python train.py --attn_scale=0.132 --tie_word_embeddings=true --extras=["capped logits"] --init_std_qkv=0.0222 --init_std_down=0.00555 --learning_rate=0.0184 --beta1=0.95 --decay_fraction=0.653 --final_lr_fraction=0.05
MLP neurons of a small language model. Each row is named by its layer, matrix (up: input weights) and neuron, and shows model dimensions 0-191. Each number is 500 + 25 x the weight over its row's rms, rounded and kept within 0 to 999. Numbers have three digits each.
Before each neuron's rows, "fires on" lists the tokens most often at its 100 highest values on Wikipedia text that the model never trained on.

fires on: "t", " of", ",", "ent", "it", "ob"
L3.up532:492520491534479501490516497476553534505509498504502470486502470525486451535531519520534509495512517509498511508541489487534528531527528495506521537513454493496487498486525482502471527487528479600514492507473543444547505470491503548473516491498512522489482500514526464539480489453503524485524484498510489507496526485477527454512481471530506528491447498522520503463468503510487525487475512526506482495479555444512501479479465482523488494481489495480483502493446484462512495519462504469555520442493470502536523455510481502502537509516525484506503501485513471493523477525442515507

fires on: " a", "and", " ad", " fl"
L3.up3:483508522492481519523516517517464514476570463504524559508477476487498519496471476496552514479485509521470459483531508460447537500516527499477462520528501476510499485459534497522460494507465537503486479548513515487460463492467489480510490480479508515508530504538504514498478526480493493512474503500484497524513531501475524515476506467517496534501508501511521521515443544488536530513549478528488502532473478504508538508491515472480481460494472546474466500487510480521479488509464496510510469529543486480495519472504521461441444487491491494539471508481545520517496529543494558501

fires on: "le", "l", "en", "al", "om", "qu"
L3.up353:494465524491511484510512528518527491526525484499551474523495524516501539540523484475508498506512464532456497486494495514477503495532477485487492503474517537519522454481445511572481502486491467507476474528472500524507458532510512542493498490529507500494464487456549472522526488502493492535460479485463509479500453500463502546525492495553514495576473462507480500504493492471520504480532500532515496496505511474513517448530514493514459501514492505503511479530489506484449507533503473510479490451460504448498553494499495513476517471532480511519522556512516485471466525531511470509

fires on: "ed", "ated", "cted", " at", " pl", "en"
L3.up59:533498454497482507467480451525510509433491477502527467553483500477484526501513480471488521493497500535542488485537517482469490485519479510482447487495457509516522464509548520481557495531507471531496484528517496488526496497546501467458491502547484503508517530483508509537493499508535515494514461495537486501473498480483498487483520549531495505468488502489509530484459526500506500509527483499485516545491484496494535498552441538505472479462462497544486517525509513478509441536476515525498477475505486496499538484486551507486510510548546495501539474467452479493512521500494475521

fires on: "le", "r", "use", "om", "ad"
L3.up367:479475491484513522516522486487540476535483476480504498534499469477494524583463526535474525516490494496468493486502517481502531459491478504473460561534507503474523468498446501522458510500511489519453453541531473459511514529520489494479544499513506509492509506493478530532534525461497510507489520462496479516475499533494434511502528515452513452498542531474516473488537509454482517456494531520534503516492448501511487515488494524453495491528482513492483513513521519469475493470515524478542531435510507520493528501536511507529530480512504491493510502480492479489509532495480504524

fires on: "A", " a"
L3.up377:478506531470485551552476474535510498530534463460474521507531528479530483501493493481510511479477492502484530504467528492489469494500490570478525491478503489493433500512484519494475475504495478446505479485473483503485450478482515470504483513464492498500463542506499551512497500518505523533483448500494480488527515484487517492508524487503514535520468513534526517476470498500517529470590484561482489530511491523523510489493522535504519497535487541533468504490489495490496537516472482525483497511503510466505537450453474499437525488544483504474513482526518506517491539508530509511

fires on: "-", "h", "a", "ot", " |", "ver"
L3.up316:446506465521510522477505522517522512506513471487495547490488504504461463523505536491547514457513553535525497486496472503495506498501499463499516516488540502475529497493446496485478532504493476471489549494488463464532517490469489492458515528492485471521525522516517491499478475504492470508507497471483477504460533496478485437496521506505517532445492476469560473486498446462475526477500505527497491506503493563492494482514536499515505496504547496526506523486467509523512459501467495459526495560450495546512530549495499535515522533501542506522486530453501511496493466513494499523

fires on: "r", "ut", "b", "olog", "raph", "act"
L3.up664:493506517499476457505559547513474551521485490479539501513455522478473519474487474502474489518484492498497528527510517462491549538533530510472471491494486487465528480511479504520490519533515515500516486463502561490523476541516463487500541462547499482522501531507513482551458471539527510495468488490518525513464518527515500505502522459520505509512468498499495464549511508518504469501502491446536473506489491505501498510504475505471480505509455499470518519495458512509444520475449473469524523469520543515534463444459529496534510485488485513477492496509522511502522496546497460497

fires on: "k", "se", "el", "7", "vi", "bum"
L3.up398:465452528468485476521480505525538572495478478541516493487502531464566559472495533466462497486509498535469473542560495494495477500529498479499513517451523476447517526500481469466521480481493526508488539507500530463498478510487508517535501470504497479520504509489463508486501487517528484455511515508452510526513527532481439483477543490494502498500509483501554469538487522482487534500488527490477484518473529488527508469507491509485514480501521537466522500500515505483490514493560459475484474497514490495498532492465485478460510551499538514527499489535471474494500488516509509492

fires on: ",", " and", "t", " of"
L3.up460:494490521513520510498482528480488525470486495501450472499537512497500532539544505474509547470531534563488521513475495487506511506481506508498511487526490507522489488475511511490467500503472485534497478456500501493543504476507505565528577502534479506492494513499501479492491523508504488491497452535458436473490481496516483494517484556481503507461512528516506487487516503437484462504513549488522515459517516490487516496526484497529483484488498469517445471504449490491498502533482509465546485520504470510498509445492521501507461510553518542489457504492523463533493460495560507529

fires on: "-", "m", "b", "er", "h", "l"
L3.up489:424518507488533504523509456479474526513506502498467521492505502489479479502498497566490481531504493551549519521501489502513475528509473518495526508512456503484509483518471525502492473522493468449480535521499478482505493487488522543476478508494485505455499504502545517458547484481439505533516518520520474472498524547515520485521458511516506526451542491507516485498525492464503542489522494484502503452506515528484520499477472479520512510456460500487516463519514490479540492492466507476538529560518506555509491496562504467479478514475493531501512514503499487492488443500493446521

fires on: "on", "le", "ost", "ast", "x"
L3.up652:508492501516498475516503516525488544486491512470445511461492489486544520546512464512480547480495502505499528488458499526504522523478543498531498530539515483499491506459469470487517490537512533498502476475471463484506500537545479512491480504524492497470515489528531474514485492493516527473505493499516484529513469531513477556494514465519485511466489499503491508504515516485497527450467485523558486506500519500508482537535528509517476457460509514442512550514462494506444453545473526505478499494488509435455457502491543483484512496500498519493491466473511493508559502524557477517

fires on: "a", "o", "an"
L3.up424:500505468444490480506519494514481518516524507519522504515466536538508486499514543495492484462502461513511517477549497521492511462520505519537514533534494484519483489483500528487512461525493468458519520474487530528512530484495503517517482498487478456514521464505454486519522473491521497514540461463471496485496494503524469476509506536487532467516503528502523513528531579504496532516502459475540496502476520509480518525469507532537507491499539513468472511500459515495521533504493493433536551512463481452521512456485453496451490521495479541496518480486536493494438478466487505509

fires on: "ed", "on", "a", ".", " of"
L3.up485:477467492479471533527487469498490486477509503482541533468462524486501506461503487493480485500456513520565484469466535519482469468513495513519562471484457471507477500499469525507519464507512528474489487500504549540484522561531509487518460519526503482497481491490480486514511505524493488549465483509523473513538505485522470516536447461497530511508500524548568542527509502485486524520504483477528530489471532491454487505513489486497510486513512482500521494516484424524533505530511490508501525555488518466491542504505535495480469503472512523493550502520504498463494504477517476501

fires on: "1", "est", "ed", "st", "0", "ime"
L3.up75:466471486517494479520491474522506473511511514485494501487500494498506471487478491479514444488504501555449475500515518518469465547506550509499515537462517554482471525497511463515522496541490514514496520539483538537510485510469492474519460556508531526537443534560520539533489521478494511509466515495485529522471467458472492510501497513482510482530507529459474490477507505496506479471470502514487578491488499520517508455517515531541432550504507518506469527499509494529502483522471526499494486468513519509503498509500495464488493534463542535498472481500508471500493483481472524494

fires on: "e", "ol", "y", "ul", "n", "ward"
L3.up520:520483552474519459540496506519534482490497510490468527515483499500463485533474498479479497450546529464464493515492480511512483468493552521495520535513506458459483550488497519503533521492478485484496488472443525498522506488470533511511548496509520478507501504519517523523479469506508534447523515463505521505494517496511479476490546493495491472449482464484505525521517525505475462518503508525470512497532482504500449497517500513527486557491510443469518539521494519514499468531494526486536489457505549459502499483503469529541523447522543513518503475452486508494504502451519493525

fires on: "a", "og", "ult", "g"
L3.up99:467460524454481477526507534495500473503478495474515482512493528562476533464454494556496471512480455506496474494546508462480513530491494516464527482493492475528484537469488514488539460489494524492460492450528537510467478523477510508521485519449478476556507518486512548494498493519477506508464496483534535512480492471515492510518523513491514469457545515474522510505574497517470512493494484541494490501493542477472504550465517508486504498505505516485495564534514505488520522503467520487476512491505492515487518492517479530463527445495495477485514486517477538457484511481507531519

fires on: "on", "ow", "her", "le", "r"
L3.up735:493518484504532496509532505450501510506526513499490532545511494514471487470474495518499495533523485479522517468437544514536486472472511493475513491517527527526517482527465470526508509531513505513497483521497501506505485469499512512512557511549495510480489501498495465494504508508508552509526535434495467485455458516541502481502514481496488480514481533474457463564472523488502497434493462499474495469488499518508532490513470524514456486490444553458497583503484484484490500506508545469459493470492515509484517485498515481480486478510508484480524491511536478505474514554522520518

fires on: "u", "et", "ing", "ome", "ame", "in"
L3.up279:500478487465463528504499549523494526498506481542487470499491461520531488503487477540536545492520482486518514458497507521451475489528543511434489493517509464488509531490501536482519504479517538532509440477468526510538513473551476465456484513533476535476479509553538512468514476502507455462510536465507542496477531522484516508524487520534507503483481473498465513469482501543511485526479537487529495468507558503499488527511513495509520470486451520519508507503505466529482477477473525516483507475515502487483509437491484518464490495466507480504476497505517511520487485547528507478

fires on: "i", "7", "el", "nd", "l", "en"
L3.up651:498525520489508480509515469462540540496552491559521500505505539510483495540510499516477492518538485579528442474494509466475496500509517507473509501506554456474511517500489490467480466533455525498438516535512485516464470511489497524514521518494451550488468534517506439496507492533485522481495509499466455508466525518504527461499518495490520531483543513501506527485500461495514489507514510485505477466467531460506515455492513483473494482469523441448502479477471507493529538502528496524488506532459499486491513507552495518479505490481502523530510509507515482465481502500499516500

fires on: "9", "0", "ed", "y", "as"
L3.up73:493471516511465477482504522502463520507508525504492530490484497486465536484534477474505510524442528517485491490526536563485491519466505493523497517463511492516522493452536483514538534498432485525473494468505478472507498511501494462526487515502469499557497467526491512539534556489499522494512468467492547503506510474497522481460497478489530471486476484515463507462515498497512513470574525533453505500526517535511495459510515546518483503476489581510476513459488475483513489553476497518504517499504471461498525494548496511476490492510493517520456493488480486474484506493523500535

fires on: "0", "1", "5", "2", "st"
L3.up480:489460431531471467529473514546509506486527507495454479473504490496491504525489540504526514519528482532514495440490543503465464491527482535489515498539503498525462494493474497507514540471451505512538528517482535523525488486456484498503486540492456529506503493500493501483531505520493503512456499536525494511491514476495509544496520530505509484528497487516480453493474493490490459504484516508458513538488519508554508503507482460500523561468503566495453482487496515528474520441475530496518490458515485490494513509468506461516515490506527510478520446498514503468450512504512535537

fires on: "f", " acc", "an", "s", "i"
L3.up410:453507499493471496500502498514503520539517452523510505512488485471484493543491484494510523487438485524521508454482485497505502464509544504479472557492545498516465472447484488477480521513491500533514528524498555476499490472505503542476476470479496495478425494531482468474491493549516499529499488509478457488489548492525540488524531488495541468522512515504509528533542522535537528486501474485499479513510522514505476519476530539470512526515459523450533485460531534538516479530509496472505550482510496515507468523495511486489467562499515489496494452506493496460486515486509489499

fires on: "er", "ed", "fter", "ated"
L3.up463:501462470509511488475530460470479508494543521486489481500505526485474511436500486457514515502489515511543509479514533499504501494537469471497512524475525494526475501540516509477557488486535511489513523476504508528529446476495456454501543509530513482508495509489493555531506517496511552480472486465517530490516517494478453488534520517505520490538521542502525520543502534510520497525483482482482514486467502496493488549490515526487531495484521471513478491529564469492491489522503466485475466489504492496473483492476562539479546528472494485502504501517488466432535474510452456487

fires on: "le", "act", "l", "ron", "it", "ut"
L3.up122:486495499492480507486493482495474501487508539487537511518493441520541524540515484528526487494476489508523486499498513482501527519532533545518509483478477475505518474518491481541476522492510511528497497507553493481548511542526483550472530506517502469491481473458551479481486482545523486507492488506523484499478523499482483501510538506499510516496476490498473467482498448452492508503515535505494474458513537495550549494494469515538453496484437494506474431527510491494461541501471471516466529473508501489528533491484513479474484508496499517492489534478541472560508544476463501555

fires on: " of", ",", "m", "el"
L3.up438:512549493467544520517531483465489494516532511460474505481512516533536529493539525496506476488483504513567469473508475468462550480470535530521484486512479463485489510524509496509463520479493462509510506514496502476488516474482478549521556499517516483494525486561515459475484491478435459520528487507494433505487515500454484479560482525481540515491485482462493498475486506491505501448488530514510481507480528502481495507470493496491488505469529482533519533519448510474477503505500511488515468512525488464558523512497466493510492512527512486469513493519553497516463471518506516519

fires on: "-", "ig", "est", "is", "st", "en"
L3.up162:484498469510514495486561548480514515464536496516489472443537474465494499516524470507509469526515500529441489487488512495513515488521485517485503515464508448461528531498501501503489516514539540564521513538492462540517482474473462503487488483506478505524488519553485460501524503517517487492464482499479519524462472481522443549534508552520536461520490513509510539483501504495480473499504509512494506492478514475524510507555481456508507475494481499498470512506495492533463510499487534463502537474514482524515422505522507485502512508446502497478523455521492510493529478506494542478

fires on: "ed", "ered", "en", "est", " only"
L3.up354:483490487476458491481526475479491496491484515505497511517512512504495505503480431476510539549539460493462480527486522513516447533506487543503475492461508515544504512545487481461524496498541531440556511508496520462491476509454442488478530535517476517501440476531502519499483481455492503501494484509480506532529446489500502535498487440499498489466504459483494488498497533478476487519502531508481540480506490522527535520530523531501465501488512505535466509526500502501473446513516489496529482541494505514500556507487519465513494489547465504505519534475507501537500489474503529515